Part of a small language model's weights.
Size: 15 layers, width 192, 2 heads of 96, MLP 768 quick GELU, vocabulary 706, 6.94M parameters.
Architecture: rotary positions, no biases in attention or MLP, untied embeddings.
Training: a variant of Adam for these matrices, 148M tokens, 4520 steps.
MLP neurons of a small language model. Each row is named by its layer, matrix (up: input weights) and neuron, and shows model dimensions 80-143. Each number is 200 + 20 x the weight over its row's rms, rounded and kept within 0 to 999.
Before each neuron's rows, "fires on" lists the tokens most often at its 100 highest values on Wikipedia text that the model never trained on.

fires on: "ear", "str", "p", "s", "v", "er"
L5.up494,216,184,190,213,229,190,194,213,179,196,201,180,197,196,193,201,208,190,181,196,204,208,216,191,209,215,230,201,217,202,218,191,219,223,198,175,226,157,172,188,214,228,185,192,237,145,226,213,202,214,160,189,188,214,174,174,213,198,211,208,206,215,185,179

fires on: "od", "al", "re", "ad", "ack ", "o "
L7.up577,225,173,182,187,210,204,240,195,210,187,238,205,168,228,165,237,185,204,192,200,205,214,218,195,228,213,182,218,232,215,203,230,168,190,212,220,209,188,249,227,233,197,197,243,186,219,188,188,208,227,179,204,216,218,197,212,204,207,216,188,216,241,184,209

fires on: "a", "ol", "ug", "A", "ed ", "oll"
L12.up588,166,155,205,191,216,192,224,217,221,181,189,216,179,189,193,203,220,222,194,175,198,223,203,180,218,217,200,193,228,208,180,182,215,192,225,226,187,202,211,184,211,172,181,205,195,201,216,189,237,193,164,150,191,232,158,207,219,204,200,224,200,229,183,178

fires on: "W", "H", "h", "u", "qu", "m"
L10.up370,174,204,206,202,204,190,201,243,212,206,195,205,170,187,236,196,213,191,186,195,184,200,216,209,211,233,178,186,199,195,175,201,224,204,226,212,185,220,201,203,191,221,185,208,220,179,181,191,164,189,177,214,191,226,158,164,185,170,191,218,204,202,221,218

fires on: "\"", " ", "us ", "are ", "um ", "\n  "
L2.up461,193,221,173,211,192,185,213,229,196,192,202,219,153,165,191,223,200,205,213,210,157,215,179,190,201,179,207,202,198,187,238,202,198,165,193,240,213,167,240,196,229,213,174,209,195,192,221,185,191,204,230,179,185,217,209,203,165,216,220,184,204,193,176,193

fires on: "n", "e", "m", "===", "ey "
L5.up0,189,193,239,202,171,248,224,227,207,172,196,192,212,163,176,184,210,203,166,175,187,151,201,155,223,256,218,189,210,181,219,193,218,209,203,234,171,195,184,200,222,226,183,207,182,202,189,194,202,167,215,211,212,225,223,202,190,197,193,184,197,200,195,192

fires on: " ", "ay", "ang", "z", "all", "Q"
L10.up444,182,190,167,187,202,230,210,168,206,184,177,216,193,203,211,209,175,211,221,217,205,218,205,212,215,167,192,199,168,168,193,176,218,172,212,240,243,191,210,198,204,179,193,210,196,211,187,204,197,187,204,154,209,237,227,208,194,193,205,181,225,235,170,163

fires on: ", ", "and ", "-"
L7.up192,175,178,216,210,196,179,224,229,232,203,218,195,196,187,198,198,220,193,234,193,199,203,177,191,186,192,196,164,211,187,195,213,213,192,192,211,222,214,226,244,224,169,177,212,199,179,204,201,218,188,192,163,218,182,179,193,212,195,221,188,199,212,209,211

fires on: "r", "ang", "str", "ic", "od"
L10.up434,162,209,191,214,192,216,188,194,212,210,211,213,202,192,226,209,185,219,171,219,196,204,201,178,200,208,191,230,212,168,199,193,197,192,171,267,209,190,206,181,216,197,205,222,187,163,191,251,180,187,194,170,181,210,213,187,227,223,189,170,195,206,201,171

fires on: "t", "li", "th ", "i", "ish", "s"
L5.up694,207,153,211,238,223,220,196,236,226,211,154,241,180,191,205,181,182,168,211,209,193,221,212,210,219,189,213,165,188,229,179,167,220,200,211,208,203,192,208,195,187,205,212,209,241,189,162,182,174,153,190,188,240,214,199,228,206,195,203,185,210,210,202,223

fires on: "fic", "oc", "loc", "d", "ent", "er"
L9.up154,239,221,203,241,186,223,175,200,236,184,185,211,167,201,227,175,210,196,213,209,209,253,177,213,212,162,183,192,194,186,189,235,214,192,191,204,195,192,224,211,220,214,186,275,206,198,189,209,192,209,201,211,219,215,237,191,173,173,196,208,233,210,220,194

fires on: "\""
L3.up342,231,210,189,215,175,187,201,243,198,203,220,208,186,210,189,211,193,184,227,213,161,232,198,185,225,211,208,176,244,170,212,210,218,174,208,206,218,161,202,189,218,207,203,175,216,183,187,198,189,173,231,196,193,237,197,185,179,214,220,199,203,191,191,198

fires on: "k", "t", "D", "d", "s", "/"
L7.up5,182,151,236,208,236,188,265,186,195,192,182,187,190,193,201,219,221,180,201,247,205,219,185,197,184,214,205,201,200,191,171,213,229,193,182,195,212,195,205,202,193,221,191,188,209,187,225,176,199,168,196,169,207,189,197,158,227,205,188,206,238,205,188,197

fires on: "H", "B", "p", "M", "h", "b"
L10.up97,199,187,218,201,229,187,198,256,202,178,202,216,195,158,203,184,179,193,179,199,208,236,217,218,193,255,205,211,190,200,196,196,204,200,244,212,221,193,192,228,176,220,199,201,227,198,211,198,221,179,189,194,201,214,187,172,206,188,172,215,216,212,200,205

fires on: "p", "ear", "el", "l", "oll"
L12.up190,182,178,230,184,204,227,192,244,199,188,182,182,190,178,209,203,216,203,182,166,184,212,194,202,226,213,229,181,228,198,214,183,230,204,194,170,212,181,211,178,204,205,169,226,238,184,214,191,232,217,208,176,216,200,171,192,229,198,207,225,208,241,200,199

fires on: "A", "r", "B", "Y", "M", "D"
L5.up173,194,193,199,229,214,234,208,237,204,217,198,218,169,173,186,202,178,203,163,190,226,203,205,214,241,225,194,190,197,208,206,175,190,218,203,191,193,172,181,195,191,261,200,231,255,178,219,208,231,192,156,200,203,237,167,194,217,209,196,214,210,217,170,184

fires on: "oun", "'", "con", "in", "on", "an"
L10.up53,204,185,221,205,200,217,204,189,210,206,169,225,205,207,192,208,205,161,196,225,150,193,216,191,234,209,203,193,206,188,245,184,208,172,172,191,176,197,201,220,219,241,203,189,253,213,227,214,191,199,187,181,199,210,203,200,230,196,234,200,174,221,191,208

fires on: "S", ": ", "os", "-", "k", "an"
L4.up564,182,171,237,217,193,198,229,215,189,202,184,210,184,186,204,195,210,187,188,205,188,222,201,172,206,195,205,200,193,210,174,189,210,202,222,199,209,211,238,196,208,251,191,223,179,189,215,181,181,156,216,188,224,208,207,208,191,210,198,179,190,190,188,248

fires on: "ou", "igh"
L5.up126,190,208,200,206,196,227,186,198,201,180,210,180,201,191,193,196,206,208,199,160,210,182,219,206,247,221,197,191,208,183,237,213,243,203,219,200,180,209,237,175,207,232,197,210,203,161,226,204,232,192,199,155,238,213,196,183,218,165,205,216,230,199,200,153

fires on: "ul", "ear", "igh"
L5.up661,223,200,210,183,185,219,186,219,185,212,180,198,219,195,182,210,220,233,220,167,188,197,198,179,231,221,208,195,231,200,192,231,216,213,233,198,227,201,211,167,188,186,179,203,211,171,237,223,219,197,229,197,230,240,202,189,197,177,215,186,231,217,166,181

fires on: "ab", "'", "up", "amp", "ol", "year"
L10.up247,180,198,198,194,197,250,239,176,185,185,176,201,183,196,175,197,186,225,224,202,204,183,198,186,235,237,182,174,199,174,229,244,161,196,176,248,217,203,209,195,212,201,178,224,197,186,201,198,213,222,201,168,205,219,185,217,217,221,223,196,214,234,200,176

fires on: "v", "ear", "p", "om", "serv", "our"
L5.up541,205,222,210,205,185,176,190,232,197,196,165,179,176,193,243,175,225,189,187,212,205,219,203,227,210,208,227,168,216,176,229,202,202,207,168,194,220,142,152,188,193,214,212,204,198,180,176,209,224,197,180,179,188,229,184,212,215,187,201,177,202,239,206,194

fires on: "-", "m", "5", "n"
L7.up575,198,195,233,218,184,177,212,258,212,166,191,193,171,174,209,195,216,200,196,209,182,175,176,195,188,203,198,193,202,185,191,228,164,173,189,209,189,205,209,252,239,190,133,224,204,186,201,192,209,172,217,201,202,202,196,177,186,214,194,206,252,208,217,217

fires on: "e", "re", "in", "w", "ain", "por"
L7.up398,191,178,238,216,230,192,221,211,242,177,188,171,169,209,225,200,226,201,195,176,190,246,192,181,197,185,198,156,222,197,193,236,183,190,199,214,215,196,227,206,190,193,205,196,210,205,197,191,202,211,176,208,242,224,201,191,191,190,218,202,230,206,231,200

fires on: "t", "i", "in", "th", "ul", "por"
L7.up63,191,216,196,197,181,209,228,195,239,157,205,229,194,223,222,181,212,191,206,193,196,242,169,176,225,214,179,174,215,196,178,230,183,186,198,203,198,182,216,219,202,192,210,214,231,190,182,226,220,184,169,179,228,221,219,176,217,200,210,202,215,212,226,208

fires on: "pl", "di", "em", "fr", "com", "l"
L5.up192,210,199,202,229,214,222,169,219,217,161,222,218,207,191,209,218,189,234,206,183,188,195,198,206,226,194,223,187,228,197,231,211,175,194,223,207,187,185,242,184,206,179,172,203,225,194,201,219,173,202,191,217,202,211,185,183,209,167,231,201,194,200,210,180

fires on: "r", "iv", "er", "i", "'", "ic"
L5.up423,196,207,194,202,215,211,221,191,252,193,158,236,191,209,174,199,174,242,166,218,208,196,210,194,227,209,172,181,207,193,209,195,208,175,196,264,235,226,215,207,186,213,208,214,195,224,188,210,205,166,224,167,196,205,181,217,174,187,228,188,209,210,207,214

fires on: "el", "pl", "str", "f", "l", "re"
L9.up503,201,196,214,205,203,203,183,218,199,197,226,213,217,216,194,192,192,205,150,197,236,199,164,165,201,227,209,226,183,190,208,187,205,222,193,209,190,185,190,192,187,184,207,244,198,209,222,207,185,202,170,210,185,211,194,197,200,199,216,213,194,222,182,193

fires on: "l", "est", "n", "e"
L7.up425,159,221,223,216,194,182,201,207,188,175,182,182,216,188,198,227,226,234,209,209,206,205,163,191,210,214,221,177,192,197,226,193,228,195,214,192,196,174,223,180,193,211,194,184,215,190,224,204,215,184,187,186,234,185,187,165,179,177,215,216,219,218,212,226

fires on: "pl", "ool", "ear", "in"
L4.up355,249,191,206,194,202,219,192,204,188,214,150,211,205,211,197,181,232,198,187,207,150,183,177,157,234,219,212,216,204,202,231,253,200,231,202,234,213,196,233,174,246,186,192,193,206,185,213,197,179,207,213,207,208,244,208,223,187,204,205,205,234,198,198,221

fires on: "en", "i", "ers", "un", "2", "t"
L7.up14,204,213,225,202,222,187,206,192,218,177,205,185,206,156,194,195,227,175,166,203,193,241,203,243,239,148,213,194,195,204,201,211,214,199,210,183,180,186,250,261,199,208,205,220,216,206,139,242,209,178,199,179,221,158,198,215,237,188,203,225,230,190,218,192

fires on: "er", "{", "er ", "en", "ent "
L7.up232,190,187,229,235,189,198,196,196,267,214,214,197,160,168,216,153,198,214,210,186,212,224,183,187,199,215,189,175,207,205,211,240,201,177,188,187,208,183,202,200,208,217,189,209,217,202,218,190,233,220,182,178,221,195,175,175,219,192,200,186,197,200,237,209

fires on: "of", "af", "con", "ot", "ef", "on"
L4.up146,180,195,201,200,206,252,210,212,228,208,199,211,207,204,188,193,182,215,200,241,180,196,219,192,201,203,193,173,233,195,217,227,227,180,174,204,203,181,216,207,225,206,192,198,198,202,187,224,207,253,204,174,174,236,206,190,201,224,211,201,189,219,219,237

fires on: ") ", "; ", "s", ")", "c", "l"
L5.up428,203,226,213,181,178,209,199,244,211,204,194,221,179,208,194,203,226,182,194,237,208,217,191,208,206,183,209,181,173,187,203,164,198,182,216,212,234,158,199,188,222,228,188,176,211,213,170,223,193,189,173,203,194,202,196,184,219,167,221,227,183,205,196,243

fires on: "p", "ay", "ear", "li", "ship", ", "
L7.up2,203,196,195,217,183,213,208,253,228,221,195,193,190,208,180,182,189,195,248,171,191,212,242,185,208,218,218,234,234,195,219,208,192,197,223,219,256,185,229,174,211,199,180,226,188,147,180,188,209,194,219,202,199,252,188,175,204,231,218,167,196,194,172,222

fires on: "–", "201", "202", "5", "200", ": "
L3.up628,201,199,194,233,212,200,235,197,224,205,207,241,165,188,202,216,162,187,192,194,186,208,190,204,219,218,185,167,170,203,193,196,195,203,219,196,225,199,209,172,188,186,191,218,200,190,227,211,198,180,172,191,240,235,207,203,179,190,200,214,194,200,224,185

fires on: "g", "in", "ang"
L12.up327,196,194,204,214,214,234,205,168,187,195,206,242,175,226,242,185,199,185,178,232,204,245,189,197,234,178,173,215,204,187,169,144,216,201,177,244,209,185,206,211,211,181,220,214,210,177,177,203,199,202,206,190,217,227,197,220,222,209,192,183,201,226,220,174

fires on: "\"", "y", ", ", "'", "ag", "s"
L4.up753,226,186,177,180,193,210,218,257,244,196,229,213,210,192,235,215,183,218,218,198,174,214,160,196,230,212,191,188,225,153,217,203,230,176,227,233,218,161,194,172,192,197,212,210,232,173,189,222,196,181,195,204,181,188,182,171,200,176,198,164,177,203,193,194

fires on: "o", "m", "s", "n", "ers", "x"
L5.up341,180,187,215,222,155,222,187,230,206,175,221,196,223,167,194,199,222,187,188,201,197,177,176,181,204,223,190,219,196,208,214,181,217,203,152,231,187,203,204,214,202,225,174,207,191,175,208,169,209,160,179,207,215,207,192,166,206,189,207,210,198,201,197,215

fires on: "or", "er", "en", "all "
L9.up137,207,194,236,228,160,179,249,202,230,184,193,236,157,180,205,194,191,175,218,187,201,236,190,160,228,190,202,155,222,200,193,198,186,194,171,186,218,212,199,225,235,220,199,237,198,190,214,199,216,185,167,184,236,201,178,215,241,175,227,181,223,193,218,216

fires on: "un", "h", "vi", "ath", "en", "s"
L12.up80,197,211,187,172,182,212,221,189,217,178,199,195,197,179,265,215,231,189,196,211,206,233,172,186,244,184,194,229,209,219,186,213,230,196,197,232,208,186,219,231,210,206,214,205,199,179,170,213,182,198,186,180,198,174,208,195,229,181,210,190,191,162,216,212

fires on: "ent", "er", "l", "pl", "th", "re"
L10.up16,208,229,220,223,198,212,184,190,232,202,211,217,204,192,229,195,182,245,205,188,186,217,166,209,232,189,203,214,242,224,204,229,213,240,169,226,197,165,239,174,226,174,169,232,215,200,179,234,241,204,181,209,216,198,196,201,184,144,214,220,207,220,181,225

fires on: "i", "on", "id", "ol", "es"
L4.up596,194,202,202,209,188,210,209,188,221,210,195,190,194,188,195,228,228,195,226,201,200,239,181,230,221,188,200,188,208,191,217,207,205,168,215,207,208,179,183,200,233,235,195,210,209,165,220,206,187,184,167,194,222,217,250,201,234,212,209,185,227,248,216,191

fires on: "al", "k", "ar", "i", "il", "er"
L7.up307,171,211,193,215,173,208,247,223,248,188,198,203,189,184,231,215,210,157,146,171,201,211,193,205,197,198,202,165,211,206,179,196,194,176,218,171,194,180,204,220,202,210,208,195,235,173,172,213,237,200,179,212,210,228,188,201,222,202,218,219,233,201,202,206

fires on: "i", "ri", "d", "D", "-", "s"
L10.up357,206,192,228,196,235,207,227,223,213,201,184,194,160,176,170,204,204,209,196,243,174,226,169,220,212,209,195,213,231,198,171,210,236,199,171,178,217,167,182,204,226,190,182,198,220,215,216,169,219,204,222,169,213,200,215,210,197,185,193,196,237,203,194,194

fires on: "er", "m", "n", "ation ", "por", "e"
L9.up525,178,167,204,194,155,222,199,173,185,223,204,201,176,201,202,221,235,197,172,174,203,175,140,194,246,197,169,199,217,234,192,182,183,183,186,191,232,172,195,223,222,204,194,200,207,221,214,195,231,200,206,174,227,185,206,203,212,201,220,222,221,209,212,224

fires on: "re", "a", "man", "O", "an", "ber"
L12.up694,182,199,222,196,202,212,212,203,234,185,215,188,181,184,197,214,210,203,229,204,172,209,176,199,227,190,179,161,180,203,204,180,176,196,224,162,211,185,185,252,248,213,172,176,261,219,224,179,176,210,200,198,201,211,197,199,247,179,208,223,224,198,196,210

fires on: "s", "d", "-", "t", "i", "e"
L12.up474,199,209,206,228,201,204,218,203,191,203,203,205,232,181,199,192,248,173,192,177,197,200,176,234,222,207,209,205,210,190,186,207,197,149,197,215,184,199,208,209,197,205,200,226,208,202,150,220,205,195,206,188,255,204,177,204,204,169,213,185,195,197,183,159

fires on: "'", "a", "b", "es", "z"
L12.up473,163,192,189,209,196,216,262,213,172,175,141,162,175,171,184,203,222,169,193,184,173,197,218,212,169,173,215,179,207,214,202,207,223,193,188,217,182,198,233,179,209,187,179,171,184,203,212,212,218,176,229,181,201,205,197,189,206,199,203,208,210,201,193,203

fires on: "his ", "s ", "is "
L2.up439,183,188,174,176,198,186,217,229,217,188,185,214,205,183,162,195,182,198,205,225,183,234,173,211,211,227,157,171,192,197,167,191,196,180,270,215,188,197,199,205,213,213,213,228,210,195,190,227,155,194,163,191,207,195,219,202,170,156,201,205,209,201,236,174

fires on: "di", "===", "Di", "i", "- ", "si"
L7.up545,164,210,201,215,210,245,230,218,213,210,201,215,181,176,209,217,216,205,220,198,170,239,189,185,183,211,194,194,203,209,213,249,203,223,165,224,180,199,192,221,228,227,159,209,197,211,214,188,193,217,194,215,201,201,217,176,201,216,200,166,191,215,232,215

fires on: "um", "d", "ti", "in", "li"
L9.up706,194,173,224,204,211,226,235,208,182,202,174,200,168,148,229,176,197,208,174,242,202,251,160,198,211,226,215,207,233,187,185,196,193,197,195,230,192,202,196,209,205,211,211,225,186,197,198,206,196,216,167,224,229,230,235,189,232,202,191,170,195,215,223,166

fires on: "'", "re"
L7.up463,184,188,184,206,191,217,227,199,201,210,190,187,169,203,190,215,178,205,202,221,188,197,230,191,227,213,190,166,216,179,189,225,191,200,203,256,209,182,200,211,200,219,210,242,176,209,213,158,214,195,198,175,215,238,208,215,181,174,229,173,188,213,164,191

fires on: "3", "per", "ly ", "s "
L3.up9,214,177,151,202,216,198,213,184,227,179,181,254,201,201,195,183,171,202,202,182,193,219,194,188,204,238,168,195,171,226,163,228,199,215,236,211,174,212,228,235,196,183,214,201,220,222,201,220,181,180,185,198,200,213,216,181,163,171,201,242,205,188,225,183

fires on: "li", "/"
L4.up439,174,173,213,200,214,203,223,250,202,168,169,257,150,174,211,174,214,198,220,200,217,242,180,188,177,187,224,178,225,201,202,187,215,178,210,196,218,196,221,194,192,213,191,209,225,177,184,203,185,198,175,210,241,211,214,188,224,191,209,180,210,190,188,170

fires on: "am", "nam", "li", "K", "k", "y"
L10.up478,185,208,194,190,219,209,208,243,202,211,199,236,179,193,201,168,198,209,193,222,162,251,185,181,220,194,220,168,198,185,202,155,189,171,240,183,203,175,226,186,188,197,198,195,208,157,182,225,193,175,188,180,200,213,187,226,222,211,197,163,201,202,209,198

fires on: "in", "ag", "k", "ay", "ot", "l"
L5.up535,224,216,195,187,207,207,186,217,220,212,183,225,165,209,178,189,196,191,202,195,182,256,218,223,228,167,213,179,202,174,234,193,210,195,238,211,239,181,279,172,221,182,196,232,227,201,185,219,217,192,195,196,190,191,188,183,228,188,207,182,204,198,197,211

fires on: "=", "200", "–", " ", "iv", "- "
L2.up67,218,182,203,217,241,233,206,183,245,212,202,225,149,198,200,205,166,157,212,219,169,198,206,194,213,200,219,182,172,174,203,227,181,187,211,229,178,201,233,193,206,193,162,202,196,205,201,201,227,186,200,176,219,231,197,210,150,208,191,211,212,208,180,185

fires on: "= ", "The ", "to ", "is ", "the ", "and "
L3.up59,188,227,205,217,207,185,247,187,214,202,225,210,177,174,208,178,213,204,236,221,173,201,175,215,218,188,222,178,218,208,206,220,208,200,201,205,204,203,208,216,237,209,170,221,180,194,197,188,203,184,191,166,219,179,221,177,197,199,221,163,232,208,211,195

fires on: ": ", "on", "il", "id", "or"
L4.up339,218,186,194,211,200,201,209,217,215,219,193,187,202,190,204,217,204,196,207,199,152,219,199,213,234,182,213,194,229,194,217,193,204,180,213,218,193,157,173,184,222,241,191,215,214,156,184,216,192,191,182,207,189,228,198,184,233,208,218,187,177,217,176,231

fires on: "S", "s", "C", ")", "K"
L12.up78,195,193,198,190,185,208,195,207,215,204,212,239,186,184,200,194,213,161,188,221,222,241,172,184,215,187,204,163,180,170,196,196,222,209,198,183,186,175,163,194,188,262,199,178,224,175,191,216,219,202,154,188,204,203,204,207,214,178,190,206,188,220,232,209

fires on: "h", "th", "il", "tr", "t", "id"
L3.up426,191,237,195,212,191,205,203,201,214,193,183,198,210,206,199,216,216,202,207,183,186,187,191,183,221,169,242,177,239,180,244,210,184,201,204,211,170,188,221,183,210,213,178,182,214,163,185,177,187,221,228,161,194,219,196,234,238,199,224,184,219,226,198,211

fires on: "'", "w", "in", "ard", "]"
L9.up130,215,192,211,205,214,218,208,185,204,166,181,196,192,222,164,218,177,161,212,198,178,205,177,170,235,174,166,186,229,173,219,204,203,190,197,257,208,172,185,220,215,188,176,173,230,223,225,191,187,187,192,171,164,196,205,208,209,153,229,203,201,208,187,215

fires on: "en", "s", "from ", "s ", "id", "2"
L5.up415,189,178,206,207,194,216,200,211,227,193,208,203,211,183,187,220,218,177,200,201,171,233,174,225,210,170,180,202,199,203,246,201,188,191,224,211,193,198,222,205,211,220,195,202,259,206,182,237,200,186,184,224,199,194,213,189,244,205,227,212,178,205,195,196

fires on: "en", "an", "man", "ex", "in", "m"
L4.up322,185,201,226,201,196,239,204,190,207,204,203,202,198,188,229,202,197,199,206,189,190,213,171,187,209,225,185,195,227,210,225,165,178,178,220,190,175,154,206,225,207,179,181,206,227,189,198,235,191,192,187,202,215,244,178,209,244,187,213,203,205,234,189,174

fires on: "a", "ous", "od", "es", "op", "as"
L12.up752,211,157,215,202,156,180,246,206,198,192,181,207,156,185,186,208,204,210,190,153,174,205,239,191,205,201,187,187,217,192,182,192,220,187,195,234,200,202,218,159,244,182,201,227,184,184,184,222,247,206,224,208,202,209,172,186,174,191,203,220,230,224,208,191

fires on: "th", "il", "on", "l", "tion"
L9.up704,186,198,223,202,180,241,195,192,211,180,166,186,193,215,206,235,196,227,188,231,200,195,157,209,224,168,182,200,225,199,222,213,198,205,215,200,181,189,217,169,200,185,180,196,197,165,194,209,208,206,213,152,194,203,199,221,187,191,234,180,241,268,183,213

fires on: "en", "et", "on", "h", "id", "di"
L4.up60,198,198,204,191,175,202,204,208,207,203,200,185,193,165,226,189,224,221,237,215,188,218,138,204,225,165,231,203,181,218,228,188,206,184,242,199,203,159,199,204,208,201,197,206,193,180,193,224,177,206,190,187,210,207,210,205,228,214,196,159,188,217,204,219

fires on: "on", "an", "ay", "ian", "ia", "og"
L4.up347,176,177,235,208,169,241,230,202,214,199,179,202,205,200,203,214,254,168,193,256,202,221,220,209,216,189,221,196,201,245,232,204,198,180,204,197,196,183,222,220,211,218,167,195,192,204,209,180,185,180,209,199,209,214,209,187,245,197,200,166,185,203,171,172

fires on: "s", "er", "l"
L5.up310,168,199,221,212,166,220,189,203,204,229,209,197,228,159,222,193,181,209,202,190,239,223,191,200,220,217,181,195,212,200,214,221,187,219,200,185,184,172,238,193,183,201,187,216,240,176,206,212,225,212,181,185,218,187,190,182,217,168,198,183,181,209,215,218

fires on: "\""
L2.up254,226,198,216,193,186,223,180,254,221,197,222,215,202,191,184,191,243,191,191,197,208,202,241,187,212,220,188,174,223,193,198,179,230,162,204,206,196,180,196,194,224,225,191,187,202,156,181,225,191,207,239,180,192,219,229,179,200,175,227,174,192,219,187,214

fires on: "dis", "ad", "is", "os", "an"
L9.up732,180,146,222,204,209,185,243,215,200,208,165,241,198,195,188,177,221,202,203,188,187,209,201,188,197,209,204,198,222,186,177,174,208,174,196,195,187,190,250,170,238,221,194,213,169,177,208,169,188,203,221,215,202,212,166,184,193,210,221,186,217,199,202,209

fires on: "and ", "tr", "also ", "er ", "by "
L4.up95,211,215,192,217,192,201,198,224,224,196,206,201,182,182,204,177,218,216,160,194,197,202,178,209,211,219,179,179,208,191,229,218,166,186,201,197,203,207,211,234,181,219,205,213,236,175,210,188,197,215,167,184,228,201,195,183,213,159,204,176,220,201,229,153

fires on: "us", "is", "os", "z", "0 "
L10.up453,213,226,215,223,186,209,201,238,200,159,182,215,200,191,186,171,195,167,189,194,175,194,181,187,223,221,225,204,183,179,170,186,242,170,246,189,176,190,215,195,215,195,204,181,192,181,211,189,181,191,218,198,214,181,200,185,224,180,188,184,218,183,195,179

fires on: "man", "on", "en", "an", "um", "w"
L12.up249,175,187,192,231,208,224,236,220,173,222,199,191,215,182,215,213,205,169,190,208,226,227,206,210,211,196,218,205,187,199,241,198,202,194,177,237,167,193,198,216,216,224,181,173,221,184,226,202,193,171,210,228,193,225,181,198,212,199,230,210,205,192,187,163

fires on: "es", "us", "/", "ce", "is"
L5.up282,217,206,221,207,196,209,194,226,256,192,201,235,190,180,205,195,194,189,186,190,169,211,173,175,219,185,199,199,226,197,196,218,236,186,225,177,174,177,222,200,209,210,189,159,220,199,177,242,189,172,227,184,189,218,205,191,192,207,209,175,200,208,199,185

fires on: "li", "wi", "or", "ar", "ast ", "ou"
L10.up160,185,169,210,196,200,234,242,214,205,192,171,194,176,182,195,178,217,173,233,194,200,219,185,211,189,214,185,216,202,182,201,224,203,209,206,194,228,206,230,249,221,177,187,233,232,158,186,220,188,202,166,198,204,235,205,162,217,202,199,194,210,196,212,182

fires on: "ar", "en", "le", "ran", "al", "mar"
L10.up520,221,164,183,242,180,184,232,203,200,204,175,190,207,195,237,198,194,164,179,176,212,224,212,202,204,189,185,197,222,196,210,224,204,193,211,202,187,183,200,224,244,215,189,227,234,180,206,202,239,200,180,220,220,193,154,191,223,179,217,216,238,193,211,183

fires on: "===", "==", "- "
L4.up28,175,194,196,230,216,218,210,224,231,162,223,184,198,172,206,217,204,199,204,168,169,226,197,185,187,236,196,213,197,189,213,243,199,198,190,215,186,195,213,209,254,193,166,184,197,162,222,212,206,197,197,191,181,242,229,176,224,177,213,202,209,210,214,198

fires on: "por", "re", "iv", "per"
L4.up257,210,202,176,226,215,225,190,202,223,199,204,201,178,219,215,179,220,205,214,204,196,196,213,184,205,212,191,198,226,194,200,212,193,184,197,207,216,191,215,189,207,203,199,232,176,213,216,181,217,193,195,169,199,202,168,207,182,177,246,176,222,203,216,210